config.toml
num_hidden_layers = 25
hidden_size = 192
num_key_value_heads = 3
head_dim = 64
vocab_size = 8192
learning_rate = 0.00166
beta1 = 0.95
weight_decay = 0.28
warmup_steps = 387
decay_shape = "linear"
z_loss = 1e-05
MLP neurons of a small language model. Each row is named by its layer, matrix (up: input weights) and neuron, and shows model dimensions 0-191. Each number is 128 + 32 x the weight over its row's rms, rounded and kept within 0 to 255. Numbers have three digits each.
After each neuron's rows, "fires on" lists the tokens most often at its 100 highest values on Wikipedia text that the model never trained on.

L8.up94:059182160180094111107127122127189098118149121121155111153160117147138123169177179173175183121143098115169068097162064145162110100141123131158109141087143104139080100103135135169137092146089094147126146090089143150117135095130083127138145154091114131100161120146134184159108118114130112213160191091107054163106113121097120142142170150104132189117148113112120124088132187114095159171201135172118129122165140150118067088108069202103074143134121116108125108083128061140087141139109106151144139103135106107099164183076094113183121127067158091038119149150134124146144128096171166130
fires on: " December", "—", " for", " out", ",", " failed"

L2.up60:091134101121171113100146139192097142139132130142137104059138084175173128086133138076104151145139108161156105055169049069090102107131111142140102132170102119118160142078096136149037112123111103136098173159165157118183132108088141145094180116085100121132127164101145144093112154173180097152140144154109117107098148145141118105154186170149116132136091158195130118091110148145092142147111150129126145140140157165112069141156128088026111079124142158155144067107166096180116120064105119148150128118093045157121116147178107119119145187124187128091159142072161094119072119082168120140
fires on: " [", " “", " (−", "^{(", "{\\"

L22.up608:082128207096143121179132162143210113119165126193166074123160109106082059091121180160152121152073144067125122079149147147158100074172105136130074129141121133172145138144143154145103139124156090137124147100143138157083156134069110165116121052070113107148140096126104133183144150107129065176153148110041078118130117130138099195152158122097110109146191138181078125094124156199136143082145128157114149110133129100070146142094133142110125134085112156121142164119128101148132077139129128139090080157094137101191140163175157163172114103183126136139140148069138117107097147099155139191
fires on: " |", " in", ":", "|", " of"

L15.up476:106139150130086153129132144137197159053143200158052168136105108119108135159199172140129133164093125085103128130086105119146140082164053097114107032119106198160158144121129087107137168161129087163233125130107104154104178117156103166084112053088113136126136137146139148119116183135119127107150142159105104091122129143115170182114121141120096126092146152140175108105105112127114126142166140172140187111115178100171198146160150117088121154142071166178113135085085133173127088136144166102156127064172152180102149183134166106117100134104111089097154126146161111100115129114122130099
fires on: " of", "3", "s"

L6.up468:067137096143096094187082129104155072135140093135136163140117143192140093112108119159167090154145143118144149112152085111090093124141101089144157144120106122099131102138157168168153159129139078111166084109141130180102075145167125107075125145144136113174109078169145153140114132141173074188207090135155132135132080109075121211080156152099140137152110106143129142037103115118135157145171099114116155148073098109135178129147173148189097150126065123104108148117118156061097061157142158118140152145052190142095130114153135162148115125100105157075158083102172153062087173138102127168
fires on: "-", "s", " of", "ctor", " on", "As"

L15.up243:104101106130128059160139139141142118139179085104140130093119107109175121149155165124104169117150181162134109143211102112121123081174109088093096111067101126155122138113079160151110076113093156088149153147156077161122116073084117160187119121152141111104158152109136135108119147159158096194115080109120174140103106122163144202136129123179154066114179133092179089068120123108085152156174121075161113183133132090115240145124105082130127124176076140140132159136188081126158186125126168158105124104120080164123147146117116150163105119095072103095143128157117066068136159089154101123
fires on: " and", "-", " of", " to", " ", ","

L20.up620:113121124119124091106048095098139117136092130097131144140121157104174117063164147162139109165132152126115172089139165125117142078141148111180145099180145132111156180080086176113070153078102095156086197061130153143138133122124104123065123152144114091158188112159106189114178098068146154134101056124156144095175129142138161143212102126167104131127155197097111091084093183130122064168095100116164157189114135157127121094130137126138144150125085162158163180108172145158097123139111108082110122079144124087088065127176187133154140114137116119114109158092161149114088106072086107147
fires on: "1", "2"

L15.up61:149152105129167143190118150138105122100090115121115191158169039120112078154146193150128190113136123109142078084135094136117102138148139175143102114140157065077156118179085126087160126151084104141133123123141156145134144081066154113134148101098117098168146217106079078123120122128159074158200134142124118135141092122127123193150138121157127136116107101143122117076131165101059100169208148100124145110186167122089139088106133168140126114107135158108069160139129131161161076070170103134131102122123137128148165144169143141133179141122108097128155127119165101165202100115134017177
fires on: " in", " at", " of", " near", " and", "\""

L2.up713:082076118117133120155109190148115092088119166126173132137141099148131118127111110118159152134114120084146118082181099045147110110114103083099137151189112118110166134092165139124073149109096068111139127107166174149151138127075128084140170158081091127150133122101047176141129164078148140177197109102123125105154100176086144101162163164183152086116097128169179183142144183111119115141087087150087120154162085162083149102123127133063145102089183175113097148140141120169142195128081066151105069131122106071135123122134168106150169124149147141047085139160178131117116146099166105110
fires on: " Human", "(", " research", "ologist", " author", " Science"

L5.up99:089121169107099117123106128151124136116147091113092188165133057129196168120119158110125182178136141129183095071180103104120043087150106108130140114157125114131132095123111137150146094155115054075176177101117161105144121102115175174114153240114149153085094164100149153090138171131132158183100150133165144173144086112148134142112192178104146201147097074122114053105168139125129113132120149093143151135124126078085141093123144124170124133118127110105128153099089078112147105089092160128104136079165117092136163095141207138100108118062187149155159099160138123122114168089148135146
fires on: " on", "—", "-", " –", " times", "\n"

L8.up320:148151105078200072122142138149099111127124153065120179132112101106078086138132094116170173155133146080144141102173116161159129134147151160088151093144189119105162081125109073148110155151124108077158171125195178083179109099134111160092107062128075116190166097146117106101104168123136119140140156086116116092121157153165136150119134108188098227176096138132130104117195102108122135120126161117166164098073186143156107157175082151104102137127132164124123142105158074158116069130110134167072122100087070104109098106191151088077153127090139136133156133144200157091144115136173118124
fires on: " Li", " O", "Li", "h", "ly", " X"

L13.up235:130137087078136144113142097134152162158099127161075185150233104160131153090160143120169107179108156157079155085121205120159186138141137047114127111150182120153161124118102168085170123116130104123146187114135124123135131128105125128069111083097155125165126143093141081156118108120141077179166128094130126193144131136105100079082112132132130101138126120106077132171066083138091136134174159101125075184093159138077151154110098137200114114152127150110165126101120101134103158108134173074109086116157105100131199084144068210152132079086094129146156186169124133136139107116151169102
fires on: "\n", ".", "=="

L17.up527:122159102121149128096112127145140114152124139090127133188137085118137131085137159079164133145136118120113172074162107109153124136180124130134095136132134159138117154170119205128162113106063160084133176113089115133116125108154112154077146081171140114137182072147155185203179144059105173150200147118106116149118083139141098158135106148159201132185158117142095103136146129138122081170131125180111071121124134109038148205136138123190150125122097159095152098121174057153161122169112116106151125083142094119098130111185107106146132073105139212074099183146173184144151126095159109129
fires on: "\n", "==", " =="

L13.up140:128114058084171086133107127107089138164195179124078159160126085199123082088162167118189099157135162161161091114172146116088096153099113139097191093108091172068162100067127118084162121075162154107126116117150143123135133109027142138117126166074072165166159183121078183154144129119171104120217136115136136095116134133139137145124152095148108160151147112125159110141129106093125048103126158183091114138087185171133124104098145156102163109113092139114132123148085106090128147107130170108108136135109131190118139093162107125146105077071130118139079116119167150157114116145169187136
fires on: ",", " to", ";", ":", "-", " of"

L4.up379:123118143138142159103079139108091114174115172102150085116153082153109142120166168132158125116120136137150131130066069129103109107154123143130129168137163149100110168121130085148106128151121061141168130101103148080184106109147149128138171130133146147165138131170120168098107143116124126121140129147122125144104095099143199111092157118126148181108063151162114134136156143043095147212137129197153124152105154133070057191174073135083130059108180111095122177115065095155118164060077173190125116112081087119140112118150129133149125166078212099106142117074151082098083110100182171122
fires on: " un", " office", " cover", "-", "under", " Chief"

L12.up193:133173114115123067149094079193143134123123125126071134145223120135163140135133120140133099146138214140076151103194141068132104158191104111128072060172151141150163080123149125105090136105123077112094161075128118175161110106129166178050171122144124176144105098129110126130125107143109127123183093135054143107090110129145082139163129109106139162100096123122109104118159158143141152140119130130195119105113149096116115176113172150199079150117168113128160179125190079095066103129126167108084074100111170085152155130149152199142127103121136074105122156155131179122151113094159146159
fires on: "\n", "s", "B", "f", "ing"

L5.up482:048116161135128018199166094128137158170151131105154117107161130070149098103093142152139138109100141137195115124081103141132102082157116179098131130155125128148177131084071165132123102191073190125171155126166140163139135130146160176118141110063139134140228124139156151135154169118109111109112106149081177090132128138129130111106112105091129112181114176155172083081079151126134164106108126123156098120198168093079120095158116079080123152114162122068098147097099118129146061113150086087092058130136091134119164165127154143130077143127156184134142131151111135101091170132148115115
fires on: "lo", " Be", "l", " Lo", " to", "bra"

L13.up317:137125126146130075141187114095163168117129103123100063186096144083129085113147181130122131153130149121134146158125095088114125136104089112121128106096159154068149156148124168160126163141171128155194129110105111134121116118172095107138094062096154137062157100107107157158157156134122058147130135172128117099119141089157173161092105172180128190145129082162144121158148112140084099134144074118185211127077107145132152178121102179169093115071110098132103150139128096208069066092131098182123098134149158202141154152123151158137112079121075157081138194154178150142111097079097130087
fires on: " of", "th", " |", " end", " beginning"

L15.up241:075094141134103145213150103123063120170132127105107144170089069115086124150131161119174125084137160135130173091136136151153132103133134108120123084190128117126113095068153148137126101144135138120172130140111183126082146089136138166105142122122114098133199212208104152178139141138159111087083060152151132115131072087062160100167173079145203136101119076131130098106158117167109099150086080093145180115114110180117155162112146110165101057138152184144111094109088134158121181076104141123099046148116117161104161111137150119130111060096144127099111151127129169109093162168139134136
fires on: " the", "–", "\n", " |", "-"

L12.up244:118151150138096126131137115120119118152040052138106120155146139084119161123110196125169136116086155091115126091114146130119126094110090155153110094159158110129127105150178136130162148123120150104134146139155099147145103138177192175103131082092164108121067130179167096102150173055107077202123094106133124154111141141143135158150199066077106144162057122126107139134066105139136103153172145071162118203137154133109163163085149122228157119119095162145085132111179141121104237113153115090128107106176110104118101156112109147102089092121185146125147164153127189115118134086135153110
fires on: "2", ".", "\n", "1", "4"

L8.up637:119195142110147113122119089096127148146142135100139146088080117202161161118147170107136158156128125116162129142156146099114096084164131102141109158141135165118127065101072146109127085147106081074148131127135161121160169056139113156070189168121075125077117094146116170179098194115127141122123174116120129148223098154151189139118143149168110151146054147106125075115100127144156151145136129151137149134140094091117085194130128151135137089101136157117094101129123126092114151155093172148134091086085170186082095063161108088094057115104204210146185110117151114101113177088130115116
fires on: "-", ":", "—", " crime"

L8.up640:166138121121091135178110171093117201074201118104114127111217111192118124177148130134144117109107126082090065144146168094114114109110139063152113171155106132119140106114160095151157065151141096128139161136075164069124102123148151117083157145079053156125163082105156147162149171092134139101145176109179095181153102159170139104160117111129099177174054111191166065151138151080080144128113113177084113142098100132140152107102130096165085128149110081168081101083101141186129098178123110139128143145108127113106115080111131138162172161140131117078155149177140099100102091126142109107
fires on: " Dr", " Di", "d", "di", "al"

L12.up134:093121119160084136156115085072133148160104092125166144174132133152138056061132141146148174087152143166175124087127133129058160080167122155138121126105084166097144174082108141140133127097101074101080174127139146180113127147149122142126163060178085108105150167177121114119121179126198165158193160143142090095122104175126174141152085045138149154158106143137120138086118128083117114192090135154107140166112190157080164147096144149116128104108177189098117058100101160139100115161130114148070118109126115094070146145137146168105112145113101115125080196133143173159143149129190110090
fires on: " |", " for", ":", "==="

L17.up273:095117128100164100178087108161143123134059140085072119131176107151172143153148166149141135140073085122166125114116085147168155115183087058108094133163156177124110165140145160162099114091083096129144176134094142148072160104122137166091067071039139138179090108145122090126107122099190061189116149152159116122030126112140152112125171129147155165161080119139076126111122113127072110169170138109120137168150145131175145145111167081108041143134169104125127155075134110099126169165113117144101107122150110161116212113179124137116142164101132153130161108109121132157162102137168172107
fires on: "ing", " continued", "ed", " had", " spent"

L17.up226:084135119111128124090110142116139088169133163089114092116093143129118184154129139124190138200139136101162085129099116120144129110110115170146191110176138169107160146085108057081128144110153139144179132095063191138118127119124090129168149093137135112163125152185074122175138179100145074131134146174138125132156111160104146169219183073116109180095070072086083123192111121153081118191084097169160141123135158138134139150153128120137114064097111171134131136087118053112107171099126154121169119159078190119180132163156118055121146094094174177146129111125112166129129154165148138127
fires on: "-", " un", "dra", "–"

L4.up672:131111126087158105109119141141061132169198158090195123093136100121144127123093124149123081141105083104176144091175115114125145052165133084063102095128185120106125155107160115096072132121122094107141168139136153149208138071101119139147176128109138068144133116084135128161159104144140110154174142163132136112115091111101093161081108067127110145163101064195104132152155126142109085167170147143138176177162185147150141125149125128063108081146169160156098114140126156117137160103077112121090182078040159155107082146169133119139169107123086105075079116122150115148108112093209153133
fires on: " British", " Spanish", " French", " La", " Italian", " Ba"

L15.up450:115092134115196122173104145117111173088139138172080060142108118130075081093144170160151117132116128102187054119106138133089084086137124131106119160117138115151184127171144133132202140061137119125155137106115089130136111134117088141128134132127052194138130146089095105143142151132152104155171130105081152133194090090185133216112173129140081135141135158136124062147095117125047024127146117153069130119132148121091152140115158128111070139092140120106098133110154078179163118122151093134139150115124136161142110154125099143193168077178167125111096103072140202147150144131152104162
fires on: ",", " in", " of", " to", ";", " northern"

L17.up723:109090126052123144097082108162158060159099133126098116148094159147129125187130151141182087150102154132109118151120146052165164130112086154178161094127129100171160147095121132128074146160138083133145125121132084086152130171135155098109123084104143104134155118138085117092178119116123112121194121145097113176107153144173111176107121149128103177114124109180085146199102130121097134228085133053113110149114184127137106182173116116138089166075088138167125135089111105117153122112107156088128118103126062142103141087169157103209212086172136184097084152119177102147096144118157152139
fires on: "2", " ", "–", " ("

L13.up281:095129147134191139169092176120129110134197115105117128141153104156110101140175117146135141140104144110196062120118116136090106067158143131098160078059180076112089149083123087170149141140139129148111093129118143115130157128113159179171122113036152101130178153107159150134115121096137093130181201123110163076110135089140168178104128134179104166116087140161158098044155142106080116125174081127087169101155126136107153140141172160123092095175067138154117066127122113111148087145132112161134117095130167113077168151114136166189169163122109090072127125102155153170130117185140054080
fires on: "'", " and", " of", "po"

L22.up723:069137117089152087128117159194149136180133126127128107169173126171188151119132136101200135164114138113120119100162075096139133118125119109124140120123115158167097199159118169137161142108115136088112126092100119172075158130143114237105110103149093123153174123148131138118230169063089168168132084136118152182129116125133054149114118144150168119180120116121098109110101126147147113183202106128115088103103107139065211145143151087154128093125091100104154114107119071147164145144106096088188098062150129106065056172170163127136137115125141141094114139111146131092143167114149157120
fires on: "\n"

L8.up137:152136128112189124135102197163132167199178176093133125105190107153229098126133142185149106098145074056131074112096119109113115083121134039137093142118138143147114128119186122114111089139093120078139106100092149108105123105091148128119133143122082152194166123116110139143126144130135104106184120112154081134180119125146104162109133085140169125177132165112155142082169137096107140161147098120158120114161135103119155090122111122127126113143058098145134088142137120170144156103119155160105123098164157112127215092141168181126189171072046192124158085083182072137126156177138129111
fires on: "d", "ac", "di", "ci", "t", "ed"

L22.up333:140122167134086108140120156146181146129128171155152017085132158125070135136153201152219110139081144064080160155145153126168111141106091102142118113046145129172104086120109123122124121097113090111135111061136131162108081141154193145145108091117081115131104134162139099149122136119112154176155153081111129123123101108156100130110092143121146088124137120151116121096108158107102086121146125158076096181090201049093104192127211070144096124109148095189147113114189136095166153133087114163113085124138138130121163175110135167143111139170100132120133127091107097116107132173207134151
fires on: "1", " ", "2", " F", "9", "8"

L8.up422:116085133119053124148133079061126100111131143164093126179099119135120087134169062130143177154161136104178140027148084107183140093126133138122090120135144133081084140128141217118094077148086093112126084128103133141128173139086116134091168096128123125157171164103146105150215082151183159144137139146073157139140104167117145098143085124157124128187164091152122154094066090140106119137079152141092115142135157134131117170161105141133126136132144117177157133161172117119163109166140151077115080075098107141062139187137178149139124129058147183135096151145127186166113122163174141075
fires on: " |", "er", " (", " for", " Fer", "ct"

L15.up582:142117112115158134142106151073144105129133084094127133162159072181146076134076105130163123149108151145126093084149073154164094147087103144132082197104119133117147134108063130113177123159128186037143116093106149153157146066077175171144153115106116131137118145140067119177127135119183095117128075083118146124143132146134190168108125143113143140118096076118137166072136120100167126148208125153198160119105090192080194100108153069082089136112063110101117163120147126146183107112199154140146115086098138161105137169177147125156193117115091141121126163134166117126149138133122051134
fires on: " and", "s", " at", " &", " attended"

L6.up81:042097148189151094166108150154133142128099186116120096130125130087138036155120159089145145094093087112142126142176143118119090095108110172101098091155064146059117127132130145124076169113115099133130125120114100185127135099156160145097136123147137092084132145164099150055136117130134109123128132202133147042093140096112160169113180161147073157128071137121152155133233152165097126128100121117108138153085161166120101127116145125119115143116095166146148125094148050189142097102168138176161115180089104155139137140155077077098106124100108195090192146166131099141126097087119167131
fires on: " team", "s", "6", " win", " success"

L8.up716:156109139185144137149143133074093197108129121089108067111165135131128105078158160117170094054126162096185160121163117149131081126201100169156101183149111166151099092073145092162101111131138144123115117094135138133104135087157166136145159102100076131122139170133108123164111161070111161153150110134108115140144129096146161135155154168199187116126137136151125127114092175132072093183165151125111072177207085097125159124176108085123067115163105114096178121124191110166042118167124138101139115079071198124116112128150120148119119112086115070055117137094137151123118140165149160110
fires on: " of", "it", "n", "y", "in", " for"

L17.up258:147117167155137183133093147213125111064144152156125058175136130091168154113106198127093092094130167168163164170086145096096094108138086168129113114095097126103173139112080183148061115137111155145113166110132170139167103096095089133097166161132115107132203142153146128098142132120165163125144091168099108086124125133159120144166162092148170067146108187098096139118118142125129069124142120082140087144111170089116167121131148156153080161163069103168102104132108074177101108141110076128042097125098096126124120177128134159131134080155094163081133226130146106079094139117120134158
fires on: "2", " Fe", "FI"

L4.up191:116133080083144084148130167189129108184159111153172103169121081175188126095144154072154152149107093104141090107188091065115153128172097099141102135146102164115149120099154149109145118111089083077154142101145152106151170094136115176134172144086125142132173127127134158142099147140150115146148148142050043154113099135069160186119117150208124121169050145179136142104117162113112136153160104115104123171136115183126103140126046083136154101103144179098172109097183112105096186132153094169123136137117169125112119169158108093154133118114155140065167117134164142089084087079175090159
fires on: " \"", "(", " “"

L13.up522:103137091122209039117093119122108121187145192121116127110192149169090089085185167143165127151107170129152099130182158120164106134092131091116118117099095123127163144098118083123161066162134138124170136106187193127153126137136094137128081122080161086115171137088102113132133154141125110221168123122122095151129142150153128170073135164121145090111123111146212105136059105166065185108160105126120072174183153107116181132102122126140088082149115122139098135155119136134135172110073140108125083082075078135122121063143079170104126142112103129140097174157108129143168141115123185142
fires on: " and", " to", "–", " of", "lo", "7"

L12.up503:088143123115144102139147156104122109107155091132109172123118140127190138100082139194138153069150143062145116094147122137160110085130133105154133147137091190078157155111096121123147164136113161134146107120153090213104127074114157101114142117128135084187095130205128161139128119126146107159211085155109097090166130105141128154165203137112115134121129099177101171116121178162145151185150081088132150144128146129122200122155148146109100150107096079100136136084209116121090185115151128091124099017100096189052096112122131118123104121058139140103181152116121114095086162116153111173
fires on: " of", " while", "s", " L", " to"

L11.up179:162150155168137142208141120082153136094089146092078135189139114151157158073119159125133120093122142110171135125079129098154110091111119151091079106133084097110108118061077108142142116188107113115138162132097083123154154033141090146129142107071168129193136136197106160085165150107133088179153140172107116083126132161129149142132125141162090186144048104151106136095123139181108148146077091115084148162122138130109122151086146127169101146125073173122121107096224061153078123145121187129119150106140080109105155086104116091157085058126122164115105130115154137177169133109133179129
fires on: " she", " She", " which", " its", " is", " the"

L13.up710:098102142148110129149163162152152145145130119122114109104125126122191132061220093144171139158101109145128116085114119143112121107146134089124055126153103145149130148139091113152177146126142111129127193088131130136094154172115127139138083030124175116140142093183138122188100162144157110113099153166119151134112127038094107106157156137179132125163121091126146122127136143122125147134120079217041116076125163169079129125109176156118004110110111073073127133109126127187079121106148158125101147112122181153126184062139134137097147162133131194123134131144159083188110128097126157098
fires on: "ed", "d"

L15.up612:160137134067127110186119145151102138164108141111111121150110127147146107120123129134105152118123133080155110088075082123167099127133139185103140145114097054139101107157134093151112062147144126045142123092092170122083140165215139117153121151205154092150140178175131082164136155132167101154126171132109059140076095153184081124111157181156149177185157143129154146062103122137063116221150164180104138116142186164106132147117118093110099103107105140124117117083122110134066104095126149148121102089108098153135175183106136116154130134201095084156084130152091147140094168155164106084
fires on: " |", " the", "---|---|---|---|", "chi", "ctor"

L22.up731:185147123080149141152123142111146167097120123118109073053141066143231139165128140144186108128154114059104170143130152116133143108134105068125119067089108143107089141116113139122083075069138166160134142069097129157166136105126129113166097087091163097131176156107144123055164129083101130172226138129107151050209132110122133114093116101146158130126115169087121126078076141135114132111146154112142147112118183073122111094180166162118146128120131060143135139112181146156160132101162130146058111112068140134068092130141091141157142119134121139118159071111151108123149122177176131139
fires on: "1", "0", "2", ",", "7"

L8.up569:167111129099141132135139114096138139117162092139131105133157085156115133111123168133112106110116096131144173059120137135137133133177124153113086127102130179071152105134108074187164163171157064124098162169059149141167147106150109182144115089069079130154140133207097149085108125091129078135139126100121143103112096168056190166229127077164097179148155128149119140103060117137078138150095149118109075137183073097038139163138123099140044099167104129081133132110131136151127161114107134130135133159098141149135072172144158139135160129121170108112124138173146173144188191153090120129
fires on: "in", "y", "n", " play", "an", "or"

L15.up253:141126133198130085155144160112094131189152139099126171179123136157106021134202129158171138146142101141191131116092175132111125126156113108109071112157136148078132181139087126106109091105089173112135143089144105145158120127147128185124124140080141154123149076111133154144138127116122143238170158151127202175096107151085235101141125106148126086133135078131115096081131117131115097167117061118194138059117132167116142180152087115163120114152111098117163107087120134129095082132091151086118106055119097102097123082152131116119097123149142117131119097133121146121133081048155135141
fires on: " and", "'", " of", "to", ","

L15.up757:127150138093122176217145209171124152091199118146091140122151115119094144109120143170145088121106144084163190087145119117094147105120112131140169117088114061153154122138148170124177158124130130160172111102120168194143107154094109111094147146096123056176118084145101126134158170160076086148111126113097091113127173085156124135113129076142187087162080139175116148103077190158119061137124118144061153088102128159102211105145172159124059133187083137121141088124106135169125147074136143115148109132139094117145108088115155173153185112208145088136132097113126113131112131137155159099
fires on: "'", " the", " de", ":", " in", ";"

L11.up367:135163133064110141193138114087118149130126112110057121142213129199153104125128179174166111113099160086171153082096110135109115118145132140111103111117109117132119151182112150078148073152137152098181180119164115114148178110082055214128113160117146123134120069179115171109138143144101061232184161131106103126084149057124174102127154138150109128154094127169123121126092140150144111166150066065153086162089158110135179172136107114157120162123107133095191132116192110114123099109127122124146121103082060107149171122112147158132116096072130149106170152127162140118154147109127140122
fires on: " She", " the", " and", " he", " she", " was"

L20.up83:128099092097135142131093116115127079143106131139164146162096161181178135094090164154151149199142128093110188143166141150092162081140141094152127100151064168159146107156162217130074124127088128065134150145110153143145110123075120114071172071057085124123190136150124102120111144114121087129163090121104108089190179115140176093112186054155154194143120134170117121121136107109101150160065110140138089116136169129139117106129153108147114093171126164184129102105131089097173143090148125109096099089122085126086111106126167135167195087122128192113089124095170140111048148092102113106
fires on: "1", "9", "2"

L22.up214:105106123099162103185075138155170090144141109103095127081144186122145149123154179099117099120155077176185171155124109120193091151154133125108137110064171175114180079099098180158094143092137131104108179099125126174136154170072163150094153096162075113106160100152124120152139159116153072152143141127075139111178086100159142150166155113174129110153138139129123132129157159190086145182155137143109084145136155093077118180144155119154065144114111159098124166070166106179124087134114103119152085101091068121076088148191133138192136097109182159130074154155152078116140161166166101095
fires on: "\n", " (", " ", "°"

L20.up277:124128170155129087109161138184125160098111186087118094196172155070150163154129115161185142176146138060095148111143153086141123120182124100117168094099130067112104168137135110145116102105133143189072109032108099184121161153138169109154109155155107088076137164108066091171112143129156141150165119146160059114147079108107161100117116136190118137109122127139098137091128196129105107121141119139091114136124150082118102145208119076130124080084176136174179121112142127107177183121061105163091130109090117156130118112142137116162109122139183185079064170105115115126180126129135092127
fires on: " ", "0", " c", "1", " rest"

L11.up30:125118074090096082119127066075183110123182146083133163141118138178154096125133169088162124152074095130147099109131197083209136134159097064138152131176126204143129112137123130076098126093107152098139128082101153119116129074178125133079118110116091126110186110156123168142101144101134121161100087212111103116135109144145151135184135082175141130161077195099114144127127139071129111144101083099182105188118151164169149160115117144153146117122097133154118121092128140137106104096196148104111105114168181190143166135151106158174179089118132180121183142100148162166081126077110077118
fires on: "1", "s", "rd", "Th", "nd"

L20.up95:125166096139129089151138132150141091179144119133133138139166127090135176094218182130084125172131167110180154108146115100099150063097118155168098151072136154111220141071111177127087131125119088125131133080078160097158076097139133143159095131121148113080121143082149144076149145074146138172172155115100143127148158078158065158194103120154182113177091080104112113074141107133095076169112123157133149177088173226152127183121154129157181151107111139121158140091115113127147124130135100121103118106097110126136112115126088144121185086110106145130108121116189190095160110057111103104
fires on: "2"

L13.up221:129182117099120099126142153163115126122183090158083186137161124097128142118167204097153132158147163130152121076121149125161103090179137126130072117160132061172165124170138149109185113088103127107106144136124189126117138098099122188091104085099157120115171170101145166116119125143097077181165146070128169097126091092130160148099120098111169147122150156121124131105103101165143076115141165084083130178137156132122168183194075111157079181153117170080110105067174139107105167116125148109115079092104117118115112095189153085114085082108082144143085156086130089138165226101166156139
fires on: ".", "\n"

L22.up345:134167096094141061111107168179181106166157149116096097155155089155161148071163119107176151125138126161103175075149137119132120130172111129151154115108082138170122119173115194112136103123065142119140180130096111134116158137141120161056107092167125116141209114139134162169178140073143127193197106142132117171136092130140079166113125158154156102149149104147109129159133126133090077172173123110112072115103125104070165187194147092193098091142088117102120135113155041140168155130105098117144075076155126100071102112197140144162122091101151167114107171154142179100146168115146132122
fires on: "\n", "=="

L2.up13:136136140103128147100141097116138127105133153115084109148203080121179117083096178103156144214101134135132129088173098109142099113154128096131093127190150140140180120117116093099096173170148137079160181119099138094180100138114113140071124121110168111157165094131130104094170124146157065155185140119147084171069152143099099097135086154184162085118073107137119128143144102142079113173085107172109165148128120120133152190152126150175104114115182180105157119154105174178067125168108125119124085103115073207151123083178127140088120170094073137050153090149149142124111066159170131127
fires on: "=="

L12.up129:119095138116131131100166137129080063135181155080147140096154095114111172116152177140182103156134065119110119123137101093049162037161141113096106151189192132132152134090156102159134149165123093095117197070101142150139131075128152108101104129141128122082150122130110124114145139077129056160154105135099117080135113094072056157136089161157130122145137079138090124130162124075118150170213095127087124135129214184129190148107167082159136110157084155122174141078170091157069141108152149147123121108149181146150159151131124154170150124128121137129116203103138116179136129101140142117
fires on: "ed", ",", "6", " until", "5"

L12.up350:141123107126137066145119142121086154147138223135174168102192092113125103102237130146189116150156052169163119123124132123098085138145117157141160118142126165134114127114107128145110153106146171147111126138123103159159113105095196161116146102118107124142126140140085176203190153115136116227156131114112119109159112108124160108144221072151124079138107084129067065120132171120135125116071077116140103143119171122102125126121132138147103130117090131091115120110111063138178126145144092158103119081090183141069186111189108128108150112105091113104128095144191135116123138057179138105
fires on: " of", " in", " and", " as", "al", ":"

L15.up355:099120122134121155166098143122158141182085141097125141097159140147146116062167147175127138206118195099102149068118118132129115110159108148144128111179080109149140178139090196071164158143115143128121194087106084136143130117113097104132123124110126123192121087201156123084149166151122086177116119102123119143178135173150144151178079128138117110110129144134124102046146156074090117174141100154153106097112138174120156077115033138165083109153147150140172161064153088072158217143142106130123115134109119100130150071154126189154124088149100185092168127085111092116132149130162135074
fires on: "2", " (", "4", "3", "1", " made"